config.toml
n_head = 9
attn_scale = 0.125
init = "normal"
schedule = "wsd"
MLP neurons of a small language model. Each row is named by its layer, matrix (up: input weights) and neuron, and shows model dimensions 208-335. Each number is 50 + 15 x the weight over its row's rms, rounded and kept within 0 to 99.
A block is one neuron, or neurons of one layer that tend to fire together. After each block is what it responds to, as a language model described it from the Wikipedia text at the highest values.

L2.up1911:45 44 51 64 08 45 64 41 51 60 39 54 34 40 69 51 62 48 44 04 63 36 58 41 41 39 14 17 65 64 27 66 34 53 45 25 57 34 54 84 61 42 58 55 59 28 53 53 48 75 56 36 63 15 72 35 46 50 30 63 49 47 64 72 44 56 83 55 49 98 21 65 53 46 41 60 44 48 57 31 42 39 44 66 52 42 47 71 59 50 38 71 52 16 75 44 51 45 60 50 47 26 63 45 57 44 75 62 57 63 38 47 65 36 11 78 54 57 38 68 30 31 66 54 50 54 48 42
Responds to: Ordinal and superlative predicates. Ordinals, superlatives and words like only or one of after "was the", "became the", "is", as in first, fourth, worst, only, earliest.

L4.up14:57 45 52 43 30 43 25 57 67 66 58 60 35 49 42 67 39 66 28 49 52 36 80 55 69 50 54 46 56 52 66 77 33 66 17 40 60 57 49 43 51 52 70 50 31 76 42 30 46 35 14 75 50 37 75 33 31 86 52 51 35 81 48 54 67 45 71 32 59 59 41 20 33 49 37 57 54 76 11 43 77 47 50 60 52 30 35 65 50 59 45 47 48 61 49 51 61 59 86 46 48 23 44 49 59 69 39 57 46 82 80 54 53 56 20 73 31 55 20 48 56 34 71 30 53 34 59 70
L4.up237:39 46 41 45 50 60 44 82 25 60 58 49 61 45 88 58 68 67 30 38 56 33 32 60 56 32 37 58 41 64 33 49 53 46 13 70 37 50 64 56 54 54 58 64 55 36 62 60 37 34 50 73 46 44 50 42 26 44 47 58 65 10 37 56 45 34 63 47 58 53 55 25 61 44 71 44 36 85 70 64 40 48 41 51 10 60 48 46 61 62 54 68 34 47 79 42 48 42 35 41 36 51 52 45 42 46 62 41 08 39 37 48 62 41 59 42 53 62 43 65 44 22 45 63 62 42 94 56
L4.up625:41 50 35 62 68 47 56 41 56 62 49 67 64 67 55 71 43 48 48 55 45 71 44 12 37 45 57 57 68 21 81 77 35 50 55 53 72 26 50 53 52 23 50 46 14 67 27 36 59 51 44 61 60 55 38 53 40 75 59 48 29 66 54 68 46 98 65 45 50 47 58 43 67 41 69 25 57 54 70 29 33 49 45 13 54 30 48 66 53 35 40 85 44 41 10 57 25 84 57 74 67 49 39 74 62 42 66 67 65 45 40 56 37 71 66 49 41 49 36 36 20 00 42 56 75 61 63 46
L4.up1186:34 59 67 55 60 47 72 53 44 60 62 64 40 16 62 45 56 50 42 44 54 28 50 53 55 23 60 66 26 77 48 44 49 47 30 48 24 54 24 43 51 55 46 64 41 60 57 63 40 55 18 56 61 42 53 39 34 42 42 23 25 56 48 36 67 30 48 63 47 95 55 40 46 27 62 53 41 63 83 54 44 35 26 43 61 54 36 36 34 31 63 65 70 45 57 63 35 65 61 61 62 71 58 15 83 55 42 37 59 29 46 22 36 62 29 68 26 45 79 53 35 19 67 29 27 34 56 37
L4.up1273:53 55 41 64 18 59 40 38 29 34 75 46 68 55 60 63 29 30 32 53 43 43 71 33 68 54 52 80 41 39 40 37 98 48 41 43 39 34 48 48 18 22 59 47 43 41 44 56 44 80 46 39 48 44 44 67 67 63 57 46 60 69 51 45 40 44 67 34 47 43 42 63 32 54 30 50 24 30 69 08 39 58 51 57 25 53 59 42 62 34 46 31 75 65 18 47 60 48 70 50 45 29 75 71 52 27 35 41 40 74 72 48 52 60 51 20 49 68 26 70 44 74 50 25 67 50 21 53
L4.up1665:18 23 63 45 41 40 28 32 42 57 36 37 54 28 40 53 51 47 43 49 63 67 34 43 25 62 64 42 64 35 44 47 68 51 38 37 44 51 21 36 50 41 38 60 41 52 39 31 44 76 41 62 59 55 66 44 47 46 53 50 39 61 48 65 51 55 48 52 45 53 44 07 41 48 66 56 27 60 42 41 55 49 55 63 61 57 52 63 46 82 61 56 20 49 33 45 45 51 48 54 35 33 57 44 34 70 60 40 48 34 49 49 52 21 54 46 59 75 49 76 43 21 28 50 53 31 45 11
L4.up1983:50 63 69 33 67 39 48 51 46 64 32 70 46 57 56 19 43 63 56 35 43 62 14 40 65 62 47 43 42 47 51 59 36 41 54 47 72 64 49 53 51 59 66 56 39 51 55 57 48 69 36 27 42 57 68 32 57 35 55 44 54 45 60 34 74 34 69 51 56 40 54 50 33 63 83 51 33 54 49 26 50 59 26 64 61 48 31 62 64 79 54 70 60 57 51 39 72 16 60 29 66 36 59 72 55 53 43 56 51 84 41 58 68 49 61 35 23 49 37 89 58 66 40 72 44 52 70 39
L4.up2180:39 45 51 40 56 61 45 56 59 45 26 35 37 17 71 55 53 67 45 66 44 46 29 58 49 32 35 42 54 46 60 46 61 68 45 58 31 61 52 50 49 20 63 40 43 78 30 39 54 35 48 69 25 70 50 33 48 66 53 53 45 43 57 50 54 39 68 56 55 71 20 54 61 35 73 54 38 66 45 52 51 28 48 43 56 54 40 55 90 11 42 65 49 52 68 68 38 55 66 50 42 45 40 51 37 69 64 67 72 52 28 40 65 61 38 45 45 44 58 63 32 42 67 37 69 44 53 73
Responds to: Date days and verb particles. Digits of the day number right after a month name in dates (May 2, July 17, November 1, the comma after) and adverb particles after verbs (grew up, came down, went off).

L3.up236:45 54 26 69 91 46 56 31 37 51 27 51 72 37 45 44 21 58 31 69 66 47 78 50 66 43 35 71 57 43 50 40 65 49 46 49 60 51 65 58 58 25 73 49 76 66 42 70 78 74 39 59 46 68 62 39 37 34 15 58 42 49 71 47 29 47 57 57 66 47 56 60 21 64 33 51 41 40 44 48 43 59 61 65 50 51 56 68 54 32 45 51 44 33 24 71 22 33 65 45 68 62 65 49 43 39 66 80 56 33 82 14 69 46 73 51 50 37 49 32 49 50 62 30 20 62 61 82
L3.up811:52 62 29 36 75 47 76 53 60 48 58 45 43 67 32 73 49 59 26 54 55 29 32 17 47 39 43 43 30 67 68 77 78 52 37 54 53 36 45 40 54 45 40 44 26 27 42 54 55 46 20 30 68 49 52 20 50 32 55 52 45 37 47 49 44 57 27 44 55 54 32 25 46 56 50 54 52 49 37 18 31 64 30 68 25 47 36 36 38 57 54 57 68 55 46 38 53 70 50 42 47 23 67 60 56 53 66 69 58 50 65 46 46 65 51 81 65 52 45 64 58 47 47 51 56 47 37 59
L3.up917:59 51 34 24 49 48 77 47 42 46 46 54 48 59 69 50 41 57 41 57 48 37 11 53 54 50 42 53 59 25 36 75 60 58 61 60 51 45 52 45 42 43 22 62 39 73 59 68 43 60 53 54 13 67 72 52 34 72 41 51 72 16 46 37 60 65 48 38 49 72 24 83 25 55 30 60 54 54 52 44 46 64 60 50 68 56 59 56 78 58 56 44 62 76 46 64 30 43 63 46 77 41 46 37 41 99 70 63 23 82 50 50 52 46 54 41 46 61 76 65 70 66 62 72 58 50 45 59
L3.up971:27 58 47 47 75 39 50 65 51 31 58 45 75 35 60 32 40 40 69 78 57 33 59 67 22 21 51 56 76 43 24 97 68 36 60 48 56 69 44 66 57 39 52 44 23 75 50 57 68 45 52 60 60 45 50 32 68 42 63 62 33 42 94 63 46 36 82 57 36 69 41 28 61 51 36 52 65 35 68 41 34 56 81 60 49 42 50 34 39 46 36 61 59 41 72 59 62 58 42 40 43 67 67 35 29 57 45 84 09 57 36 44 57 60 43 76 59 54 58 40 52 79 66 19 56 54 37 56
L3.up1674:46 26 56 46 60 34 77 51 66 43 28 54 35 48 54 30 55 78 44 61 38 60 39 69 34 19 47 51 61 43 32 54 77 78 40 41 41 48 53 32 75 25 50 48 64 65 51 29 61 52 67 56 32 71 67 48 44 76 52 41 52 44 44 56 54 36 61 50 50 49 44 31 24 72 70 38 83 60 71 41 51 77 35 65 40 52 55 68 46 59 75 54 64 59 43 56 50 57 36 29 58 80 46 50 59 78 60 70 48 66 45 40 55 47 42 57 56 56 39 28 75 67 46 40 39 64 54 46
L3.up1749:53 56 53 42 77 49 66 33 41 31 55 47 57 60 59 24 57 43 38 74 64 38 49 61 67 60 08 52 60 48 60 41 45 56 61 16 44 40 62 31 52 44 38 56 60 36 48 66 64 68 45 50 67 49 43 60 50 51 27 52 63 11 34 39 50 47 69 39 29 44 44 64 60 29 68 16 49 27 26 32 36 78 63 71 24 42 48 32 60 24 63 61 64 35 72 33 70 67 20 54 91 41 57 41 75 74 44 51 63 56 61 39 66 58 35 53 56 65 63 26 42 37 60 41 64 56 65 61
L3.up2014:40 31 48 70 64 72 67 57 64 35 37 35 35 74 31 41 72 50 29 49 67 43 51 53 74 60 47 49 63 56 67 63 55 51 76 45 51 66 71 70 46 65 80 53 28 46 55 47 42 56 29 46 44 38 34 61 11 28 58 27 55 56 62 33 48 65 64 50 06 74 28 50 73 70 59 57 35 46 31 49 21 88 36 53 59 44 32 38 86 51 41 35 54 56 72 56 69 53 44 44 62 42 68 37 58 62 60 33 32 71 36 77 71 58 62 58 48 40 25 49 22 42 42 55 68 63 36 77
L3.up2262:41 52 59 33 56 63 41 61 51 57 51 42 53 56 82 54 24 38 38 47 63 20 29 68 69 62 36 66 38 56 77 55 61 33 54 59 56 50 68 56 75 74 71 60 47 47 47 44 53 58 49 30 71 45 58 51 42 31 43 46 28 55 40 45 34 36 49 28 75 55 37 56 40 54 52 55 37 32 35 19 67 53 46 49 56 44 57 59 61 58 46 28 41 64 62 38 49 76 27 37 11 45 53 52 59 51 43 28 61 47 63 82 63 61 19 21 51 62 25 28 28 33 72 28 40 67 58 40
Responds to: Partitive "of the". Fires on "the" after partitive "one of", "many of", "all of", "among", as in "one of the most successful", "many of the unemployed".

L2.up1574:30 46 68 34 24 67 38 35 33 41 39 59 21 74 58 50 19 46 61 52 81 57 26 51 42 54 63 53 62 43 65 67 59 57 52 75 44 39 61 37 76 37 53 27 42 60 57 64 60 50 66 56 68 28 66 67 21 56 50 68 36 50 65 59 47 33 33 51 49 28 49 10 61 59 50 75 38 50 30 47 46 74 61 36 32 62 65 60 35 56 53 40 57 44 31 67 58 39 47 37 39 42 15 71 45 51 62 62 41 60 36 57 39 53 52 49 65 39 39 42 55 47 48 50 49 60 52 40
Responds to: Table cell start after names. The pipe or first digit that opens a numeric cell right after a team, player or candidate name in stats or results tables, e.g. "Svensson | 14", "Al-Raed 0-3".

L4.up492:56 18 79 43 49 57 53 23 56 37 45 63 31 66 30 18 38 45 59 58 65 54 36 41 42 52 38 58 52 62 73 64 35 57 34 23 43 95 43 60 51 43 53 19 74 34 25 53 46 52 31 54 59 72 53 60 58 50 43 37 39 68 34 62 31 39 67 57 60 30 27 59 46 56 44 37 42 38 48 57 49 40 54 61 47 36 61 12 38 61 75 50 37 31 65 51 54 09 41 37 30 26 66 61 31 49 37 48 29 69 38 52 53 49 20 51 44 59 47 57 48 45 59 38 73 46 45 66
L4.up518:40 45 51 34 51 65 65 80 17 63 61 50 48 57 70 41 55 57 23 38 40 53 66 29 65 49 53 79 32 45 54 64 34 31 73 52 51 50 39 37 52 27 66 44 28 54 55 41 56 36 65 61 23 90 44 55 47 77 60 41 42 54 88 40 39 35 59 27 56 83 41 69 22 60 75 35 60 69 46 42 26 48 49 34 65 48 46 46 28 43 48 34 53 54 50 39 72 58 43 50 56 49 63 36 19 21 54 27 48 42 62 60 32 44 45 85 80 11 42 50 87 33 70 37 31 56 46 54
L4.up572:42 44 37 81 20 72 47 47 54 53 68 48 59 27 45 23 56 68 26 53 57 68 66 44 55 49 48 49 68 53 68 40 19 76 56 58 32 69 16 61 43 61 33 44 71 17 31 56 32 53 39 63 65 45 61 58 47 32 64 78 63 79 66 63 46 52 34 50 21 25 55 72 30 58 49 40 55 42 15 69 21 35 59 52 58 44 69 49 69 51 75 33 32 26 32 67 37 30 43 59 61 37 79 73 30 61 26 47 32 58 39 64 18 50 62 38 41 24 15 70 56 33 45 55 61 66 46 49
L4.up936:64 44 28 60 53 66 51 56 42 46 57 59 29 16 47 42 56 47 69 65 67 37 46 65 59 51 50 81 60 31 45 52 72 37 41 63 49 31 46 41 40 63 49 35 43 65 46 46 47 65 53 66 56 46 13 40 53 32 45 59 60 50 51 52 52 51 20 55 50 60 38 73 55 46 69 13 50 48 26 51 45 27 63 66 48 62 31 70 26 30 35 51 32 76 56 37 47 53 52 69 35 57 33 31 53 37 48 33 62 77 32 79 88 52 76 40 14 42 54 66 35 24 52 55 51 66 33 58
L4.up1127:73 67 58 54 16 68 27 82 59 49 38 54 76 50 49 74 45 60 45 54 68 54 68 63 33 45 50 43 51 61 65 56 46 64 39 34 43 46 68 13 58 34 48 46 32 50 62 38 48 36 57 49 35 54 74 64 12 60 78 52 48 62 41 45 50 56 71 60 45 53 28 67 50 47 39 38 80 68 28 53 14 18 51 08 78 42 70 17 36 36 76 56 43 34 71 39 15 55 49 37 41 42 23 25 57 48 44 39 66 39 38 68 65 64 32 58 42 38 46 59 55 31 57 57 33 62 38 66
L4.up1220:59 52 36 50 38 49 40 39 36 55 43 58 17 66 57 35 37 44 73 56 37 75 31 32 39 13 21 68 32 49 61 56 42 38 48 37 49 60 51 32 40 36 46 57 57 50 53 61 65 38 45 48 63 65 40 47 55 38 46 37 43 61 68 56 43 68 56 53 56 58 60 73 47 37 61 37 39 50 54 49 90 67 57 37 42 37 45 59 59 36 38 35 28 29 41 42 72 50 59 64 61 36 40 45 48 63 69 46 45 42 65 50 43 43 28 68 33 64 46 35 56 57 17 44 28 50 55 23
L4.up2013:34 36 70 49 50 28 33 45 27 43 60 77 60 39 41 33 40 78 52 51 53 42 48 31 41 52 62 68 57 53 37 25 39 47 27 24 22 77 51 74 41 56 28 71 25 33 43 62 36 42 71 49 66 68 48 32 32 57 65 51 37 49 59 46 45 74 41 61 42 50 35 44 50 65 77 16 69 44 23 46 39 60 50 47 62 41 31 68 25 36 60 40 32 70 59 35 33 63 81 43 99 45 40 40 75 29 67 50 49 43 61 48 58 66 67 51 70 49 28 23 71 29 32 70 14 47 41 56
L4.up2102:50 58 77 48 43 40 41 52 46 50 70 34 24 51 64 24 00 33 25 51 43 59 17 56 65 49 73 52 51 51 62 41 51 41 61 45 53 49 41 32 75 67 67 68 62 28 27 53 53 40 44 43 28 56 58 40 60 42 42 53 60 45 82 45 32 40 39 31 81 50 66 33 64 57 65 42 36 68 14 45 65 49 65 50 30 34 47 36 78 81 44 32 60 43 31 71 36 14 60 73 77 44 53 38 46 33 35 39 45 72 43 22 56 46 45 33 59 79 52 37 36 42 54 58 53 42 11 59
Responds to: First table data cell. In pipe-delimited sports and statistics tables, the space or digit opening the first number after a team or player name, as in Rochdale | 46.

L3.up94:22 36 45 42 33 53 52 47 25 33 79 67 26 59 55 49 43 48 41 45 44 37 21 27 52 79 29 26 89 46 34 45 28 67 44 20 57 47 76 27 56 83 55 56 73 54 59 44 73 42 79 67 47 55 74 61 51 70 61 40 56 44 74 49 45 47 62 35 72 69 16 60 45 51 28 42 39 58 73 26 74 60 42 79 49 58 36 80 31 59 48 52 48 40 47 53 48 35 46 39 63 76 45 30 51 41 27 43 59 70 53 61 45 77 58 35 91 50 64 46 44 30 56 36 62 47 46 75
L3.up415:60 67 48 45 73 18 58 32 31 48 76 52 35 58 29 61 38 35 57 45 50 57 46 68 66 35 62 38 35 26 32 35 36 43 77 17 32 57 62 50 59 58 28 59 29 58 51 65 56 45 61 68 59 44 72 60 31 48 53 31 59 66 44 65 43 32 58 45 53 42 38 46 45 62 67 57 54 58 41 37 59 69 34 34 14 77 45 03 29 77 54 48 45 58 45 61 55 71 47 74 65 43 48 58 45 78 62 63 47 42 18 37 53 44 52 61 57 55 52 33 44 69 52 31 44 78 31 56
L3.up620:58 46 70 66 42 48 65 74 36 32 48 41 78 56 64 40 58 30 33 56 61 77 52 84 68 51 69 60 49 44 56 63 31 49 60 36 30 58 61 76 55 68 53 66 60 71 39 76 66 49 71 52 72 48 35 33 34 43 54 57 61 26 66 66 24 38 45 37 48 18 17 32 42 62 62 26 62 60 45 27 41 65 32 54 61 37 36 54 70 60 69 60 40 66 48 67 54 39 39 44 32 58 46 66 58 63 71 59 56 72 49 63 61 46 60 88 63 42 36 54 59 34 34 35 25 74 46 60
L3.up711:51 46 64 72 55 04 47 53 31 60 47 46 45 60 61 42 65 61 66 52 21 62 50 49 50 36 50 70 62 89 82 67 27 19 47 56 11 55 58 69 37 55 53 62 45 49 75 67 43 48 45 44 38 31 61 48 67 53 73 66 42 85 85 47 55 79 70 74 61 67 19 30 47 43 54 54 47 64 74 15 39 31 44 56 81 56 72 85 52 63 33 55 43 43 63 40 38 48 44 62 49 39 43 46 45 55 49 74 49 32 39 48 44 34 37 54 53 42 46 64 42 70 43 45 37 97 49 43
L3.up788:68 23 81 53 63 60 55 32 42 40 22 72 32 34 24 89 66 15 40 35 38 42 36 23 49 72 57 51 44 54 76 34 59 30 35 25 44 66 25 37 63 28 72 55 45 41 32 51 41 77 62 44 24 71 49 41 46 32 45 80 52 48 37 63 78 65 33 41 31 41 07 30 45 55 42 33 25 51 52 48 47 40 62 28 46 69 58 30 50 83 52 56 68 44 60 29 69 42 51 29 43 62 63 48 45 55 47 43 33 48 49 37 34 22 65 51 83 44 53 47 43 42 39 46 41 59 63 68
L3.up1189:69 24 72 39 36 60 48 31 60 21 53 41 61 51 58 49 44 42 30 38 66 51 56 54 41 44 39 71 63 40 26 59 41 89 18 66 55 68 61 41 65 55 71 56 58 43 28 45 29 65 35 51 72 40 52 47 30 57 61 43 70 75 55 14 38 56 67 50 52 23 56 33 36 45 60 60 63 45 78 46 54 80 47 41 72 52 68 67 24 56 61 51 30 44 32 59 46 67 34 66 53 74 66 56 45 34 50 50 63 36 59 42 53 37 46 42 57 50 40 61 50 39 47 39 44 83 54 35
L3.up1341:53 48 50 46 58 38 48 83 41 31 53 50 50 58 65 50 59 56 47 38 75 55 39 53 32 38 27 54 73 38 66 67 61 39 27 25 49 46 39 57 46 68 50 41 53 62 68 69 62 52 51 51 38 57 68 47 27 32 54 42 28 27 43 46 53 36 57 55 49 24 25 59 54 44 70 60 67 38 62 15 37 32 58 41 50 52 49 42 49 31 48 52 16 34 18 50 75 40 51 47 16 59 24 51 39 78 43 40 47 67 51 44 29 44 51 46 67 42 48 23 71 30 50 22 62 71 75 37
L3.up2069:64 40 30 51 61 37 34 38 68 60 35 73 30 48 50 61 15 54 51 52 45 39 56 36 24 61 52 29 80 53 59 69 45 54 67 26 31 58 77 39 59 70 38 39 62 53 37 68 49 64 51 38 59 54 66 39 24 58 61 53 32 73 48 63 50 23 52 43 43 41 42 32 56 18 46 60 10 29 83 73 43 17 47 43 22 68 66 58 20 44 53 36 43 53 55 71 49 64 64 50 49 71 92 45 39 64 75 47 29 64 35 49 21 44 43 45 48 44 57 33 41 63 67 41 49 66 37 46
Responds to: First stat after name. The first numeric cell right after a team, player or candidate name in Wikipedia stat tables: league standings (2 in Czarni Sosnowiec | 22), match scores (1 – 1), election vote counts (194).